Part of a small language model's weights.
Architecture: LayerNorm before each block, no biases in attention or MLP, tied embeddings.
MLP neurons of a small language model. Each row is named by its layer, matrix (up: input weights) and neuron, and shows model dimensions 192-255. Each number is 50 + 12 x the weight over its row's rms, rounded and kept within 0 to 99.
After each neuron's rows is what it responds to, as a language model described it from the Wikipedia text at the highest values.

L13.up639:35 47 53 41 48 39 39 58 70 26 42 63 44 40 43 38 69 39 43 75 35 46 64 45 55 50 63 31 53 71 65 47 46 18 56 33 63 38 37 50 47 51 46 40 59 64 67 51 51 82 50 67 48 60 57 66 57 70 51 51 53 54 56 44
Mid-number and mid-word continuations. Continuation pieces inside a split number or word, mostly later digits in coordinates and statistics (120°3-0, 1,57-4), also word pieces (Tw-ent-e, sk-ip-pered, United-States).

L13.up33:30 46 50 56 34 55 31 59 45 47 45 68 47 51 44 69 42 53 58 24 51 53 42 57 26 60 43 47 58 59 80 50 32 59 41 43 56 27 48 73 41 46 60 45 42 53 25 68 38 30 44 46 64 31 60 55 34 32 46 52 21 54 80 44
Mid-word fragments. Short interior fragments in the middle of long words split into several pieces, after a prefix and before the ending, as in ex-c-avated, nur-t-ure, pred-ec-essors.

L7.up747:17 66 41 55 57 49 54 32 64 54 45 39 46 47 44 62 53 56 48 47 61 47 47 34 36 32 72 25 64 49 40 45 45 56 57 45 64 49 44 50 62 50 57 56 45 54 62 41 55 54 55 67 60 45 37 36 60 71 49 33 56 45 44 40
Word-continuation after initial letter. Second piece of a word split after a lone initial letter, especially h after G or R (Ghost, Ghazi, Rhine), and e/ent after g (geographic, gentlest).

L13.up318:43 45 51 48 50 42 33 61 50 51 36 30 46 49 48 58 32 56 31 19 55 59 29 54 27 36 49 47 52 39 36 36 56 54 33 40 65 42 47 61 75 55 46 55 49 39 60 75 47 44 62 36 53 53 31 57 61 68 37 54 66 50 24 54
Units and formulaic fragments. Closing pieces of units and abbreviations after numbers in tables and infoboxes (p.m., km², 79.84%, lb), plus "also" in See also headings.

L13.up541:37 41 31 52 59 46 71 33 57 55 56 52 70 46 44 49 34 43 33 44 50 43 30 49 47 67 45 66 39 47 14 48 72 36 39 90 60 64 58 44 59 64 47 44 34 67 39 55 34 66 52 61 49 43 45 52 52 33 59 66 62 52 51 35
Main verb inflection endings. Final word pieces that complete a sentence's main verb, mostly -ed or -s, as in contin-ued, gradu-ated, sp-ans, plus whole verbs like is, took.

L7.up612:43 50 30 50 53 56 71 29 55 63 67 45 59 47 38 60 46 54 45 61 27 72 43 64 68 47 48 63 41 74 28 36 51 38 55 41 50 44 32 42 44 55 56 39 57 53 54 42 50 56 69 78 37 37 45 45 67 55 50 60 43 47 48 71
Verb ending completions. Word-final pieces that complete a split verb, mostly past tense or participle, such as writ-ten, ear-ned, ent-ered, g-rew, along with whole verbs like made and received.

L13.up214:52 48 48 51 70 60 61 62 51 49 45 25 36 53 46 58 77 55 30 44 58 60 53 55 45 37 37 75 74 44 36 49 32 35 55 61 48 70 15 48 46 58 58 40 66 39 46 44 31 32 35 84 62 61 40 49 60 36 47 55 38 44 44 42
Mid-word verb completions. Later pieces of words split into fragments, mostly verbs after to or a subject, such as h-ard, h-atch, qu-it, dissol-ve, occ-ur.

L15.up688:38 59 33 43 43 42 44 53 39 36 59 41 43 50 50 63 56 39 21 45 23 22 59 52 43 65 50 53 42 50 44 45 54 53 29 56 52 70 72 64 53 71 48 66 44 56 52 46 69 69 24 60 16 67 38 46 53 41 68 26 28 57 35 59
Units and narrative verb endings. Unit symbols after numbers (1.84 m, 60 cm, sq mi) and endings of past-tense verbs in biographical or historical narration (studied, arrived, continued), plus time and year.

L15.up226:43 38 41 46 48 40 55 66 43 59 45 48 41 34 61 80 36 49 59 35 41 61 75 53 21 49 61 38 60 58 62 42 65 62 74 36 50 54 44 65 67 56 35 51 65 57 24 74 50 47 38 69 54 77 53 15 52 51 33 23 47 50 39 49
Quantity digits and units. Final digits of numbers in measurements, and the unit right after them, such as 20 metres, 60 cm, 1,200 m, 99 min, and spelled-out counts like thirteen.

L7.up442:44 56 52 38 66 50 47 35 56 51 48 59 61 41 63 33 61 57 41 48 31 31 58 58 44 50 54 49 61 74 72 11 52 41 48 58 41 53 43 53 53 59 55 49 60 48 37 61 50 46 64 56 45 28 69 28 32 53 72 29 48 55 76 27
Mid-word spelling completion. Middle or final word pieces that complete a word begun by a short fragment, such as ne-igh-borhood, tou-ch-down, hon-or-able, Su-z-uki.

L15.up15:55 55 70 57 30 36 55 43 39 39 49 48 30 73 39 69 55 41 42 48 30 52 51 60 12 57 51 51 47 50 57 57 61 37 28 39 57 34 79 39 52 47 44 67 51 72 65 50 68 48 52 51 57 64 46 38 49 55 44 29 43 33 27 60
Measurement unit abbreviations. Unit symbols and their final letters right after numbers, such as the second m of mm, the m of cm, " m", sq; weaker on number digits and closing parentheses after units.

L15.up242:38 57 38 33 37 65 48 47 49 69 62 72 70 35 60 31 72 52 31 41 65 28 33 57 35 66 52 67 51 75 46 43 54 60 69 58 64 48 35 35 51 66 53 59 42 39 43 47 37 49 50 41 47 48 47 72 57 51 35 43 58 64 58 63
Mid-verb word pieces. Word-piece tokens inside verbs split across tokens, usually the stem or inflection in narrative prose, e.g. surr-ound-ed, dro-pp-ed, call-ing.

L13.up81:52 49 60 49 53 46 45 69 54 48 43 49 31 41 40 64 62 41 48 41 54 60 53 62 19 62 60 40 61 70 72 45 46 39 62 44 64 42 34 64 58 48 58 41 60 35 51 45 30 47 63 80 44 69 57 63 49 45 48 41 46 38 41 38
Numeral endings and units. Last digit or unit piece right after a number in measurements, stats and tables, e.g. 6 ft 1½, 18,324 votes, 70 kg.

L7.up534:46 53 41 48 43 41 35 50 58 35 39 51 51 53 35 54 59 41 61 79 55 61 55 67 28 81 56 59 49 60 44 48 59 38 44 50 66 55 32 57 35 72 40 50 37 48 35 44 31 50 58 46 57 64 34 48 51 61 46 33 56 50 28 53
Early word-piece continuations. Second word pieces after a short fragment, like bro→ad/ke, he→art/re, p after digits (34p, 7pm), plus spaces before numbers in table cells.

L15.up587:19 37 39 60 51 60 63 52 53 44 42 48 54 50 40 38 43 39 57 19 66 73 42 46 43 40 49 50 48 56 62 70 53 46 43 66 38 68 64 65 46 33 62 60 62 54 46 49 46 38 67 69 59 47 42 36 51 49 65 39 44 54 47 73
Verb-phrase adverbs and modifiers. Adverb and modal tokens right after an auxiliary or main verb, often -ly endings or word halves like gener-ally, ne-ver, also, not.

L13.up84:55 52 52 51 41 42 52 39 59 51 58 45 36 64 47 50 52 38 22 52 80 48 56 52 27 40 75 49 27 64 48 54 36 22 47 76 48 33 58 54 54 35 57 66 54 46 17 38 51 60 55 59 40 46 58 55 30 66 57 59 61 54 53 40
Mid-word subword fragments. Word pieces continuing a word already begun, mostly rare names in lists and tables, e.g. Det-ro-it, Kn-ap-ik, Coordinates 4-5°.

L15.up747:53 50 58 40 50 60 43 51 53 55 54 46 47 77 26 57 49 47 63 45 35 58 74 23 53 39 28 14 43 35 49 60 50 64 35 65 60 46 54 52 51 36 58 55 57 66 54 58 35 64 34 31 19 65 55 65 60 58 43 48 65 36 52 34
Word-initial "ch" pieces. Fires on a "ch" or "Ch" piece that starts a split word, such as ch+art, ch+ange, ch+oice; weaker on other word-start pieces like In, American, Pat.

L13.up280:51 45 61 53 54 49 48 34 80 32 50 64 54 16 45 65 38 32 37 59 53 54 53 46 56 54 59 59 49 40 43 55 53 43 59 47 67 64 40 35 59 40 52 40 37 44 49 67 60 53 62 47 29 63 59 62 42 57 44 34 67 32 61 56
Mid-word completion fragments. Short word pieces that complete a word begun by a previous fragment, often superlative -st (riche-st, highe-st, Wor-st), plus che-st, Nig-el, k-ey in prose and tables.

L7.up212:80 35 60 64 40 66 47 50 36 29 76 44 41 72 44 63 49 48 60 64 45 26 31 60 48 57 42 60 45 46 61 37 53 44 74 36 58 39 38 44 14 38 54 56 51 55 49 26 55 60 64 59 55 30 57 69 54 51 64 26 64 50 59 43
Mid-word subword fragments. Interior pieces of words split into several tokens, where the word is still unfinished, as in det-erm-ined, Mississ-ipp-i, cons-p-iracy and est-im-ated.

L7.up39:54 59 58 34 44 48 79 48 47 37 48 49 77 69 51 52 61 41 40 49 47 48 48 37 31 62 59 58 45 62 39 39 58 45 57 58 71 44 45 52 62 56 46 41 50 66 49 50 65 61 78 63 56 49 51 41 69 38 58 49 31 55 62 44
Clause-linking participles and connectives. Word pieces of linking words that open a follow-on phrase after a comma, such as follow(ed by), result(ing in), partic(ularly), although.

L13.up388:57 42 68 54 76 35 77 45 42 61 33 40 49 52 52 42 69 30 37 29 35 37 57 55 58 41 55 40 55 21 66 43 60 62 52 61 46 56 58 56 43 37 47 59 69 49 59 42 53 68 51 50 64 33 29 45 54 52 48 43 60 24 44 39
Mid-word continuation pieces. Second or later subword fragments inside a word split into pieces, often right after un- or a short stem, as in un-f-it, ch-arting, contin-ued.

L15.up516:54 42 41 57 44 37 53 76 35 66 57 42 65 44 64 59 44 60 37 53 57 49 43 50 41 41 58 41 31 46 68 58 35 60 40 42 50 50 45 81 47 63 44 62 61 56 44 58 30 42 45 45 38 45 36 42 56 24 54 55 33 53 60 46
Year final digits. Fires on the last digit of four-digit years, especially in birth dates and decades (187-3, 195-0s, 190-7), and occasionally on unit or word endings.

L7.up29:66 53 40 50 35 53 47 62 58 59 48 38 37 51 34 69 61 46 77 43 30 41 23 69 67 59 59 62 58 48 51 54 54 57 53 46 77 61 65 49 63 60 65 55 74 44 52 45 33 71 80 69 45 32 59 59 57 52 58 39 43 49 73 60
Mid-word st/end/ent pieces. Word-internal fragments like st, end, ent inside longer words (hamstring, midst, Kendall, Apprentice) and St starting surnames (Strong, Starks).

L7.up653:53 46 66 54 29 59 35 55 40 46 57 58 60 60 35 45 48 53 45 21 41 43 68 46 50 41 51 43 44 55 60 58 44 44 55 46 56 44 47 59 70 37 49 35 62 56 49 60 46 67 52 60 56 23 45 50 52 50 32 51 53 63 45 61
Mid-word subword pieces. Short word-internal fragments in the middle of a split word, often ending in g or p, such as prec-ip-itation, Bas-eb-all, intell-ig-ence, Agg-reg-ator.

L7.up90:48 46 18 43 31 56 52 51 56 84 40 38 58 45 48 62 40 66 37 46 56 56 65 48 39 40 64 69 72 55 47 42 48 53 50 67 47 45 39 53 46 56 58 42 62 41 38 50 45 48 46 59 40 44 45 42 45 47 58 56 60 63 57 62
Verb-completing word pieces. Final or middle fragments of split verbs, usually right after to, would or can, such as com-e, preserv-e, se-e, c-it-ing, plus some name fragments.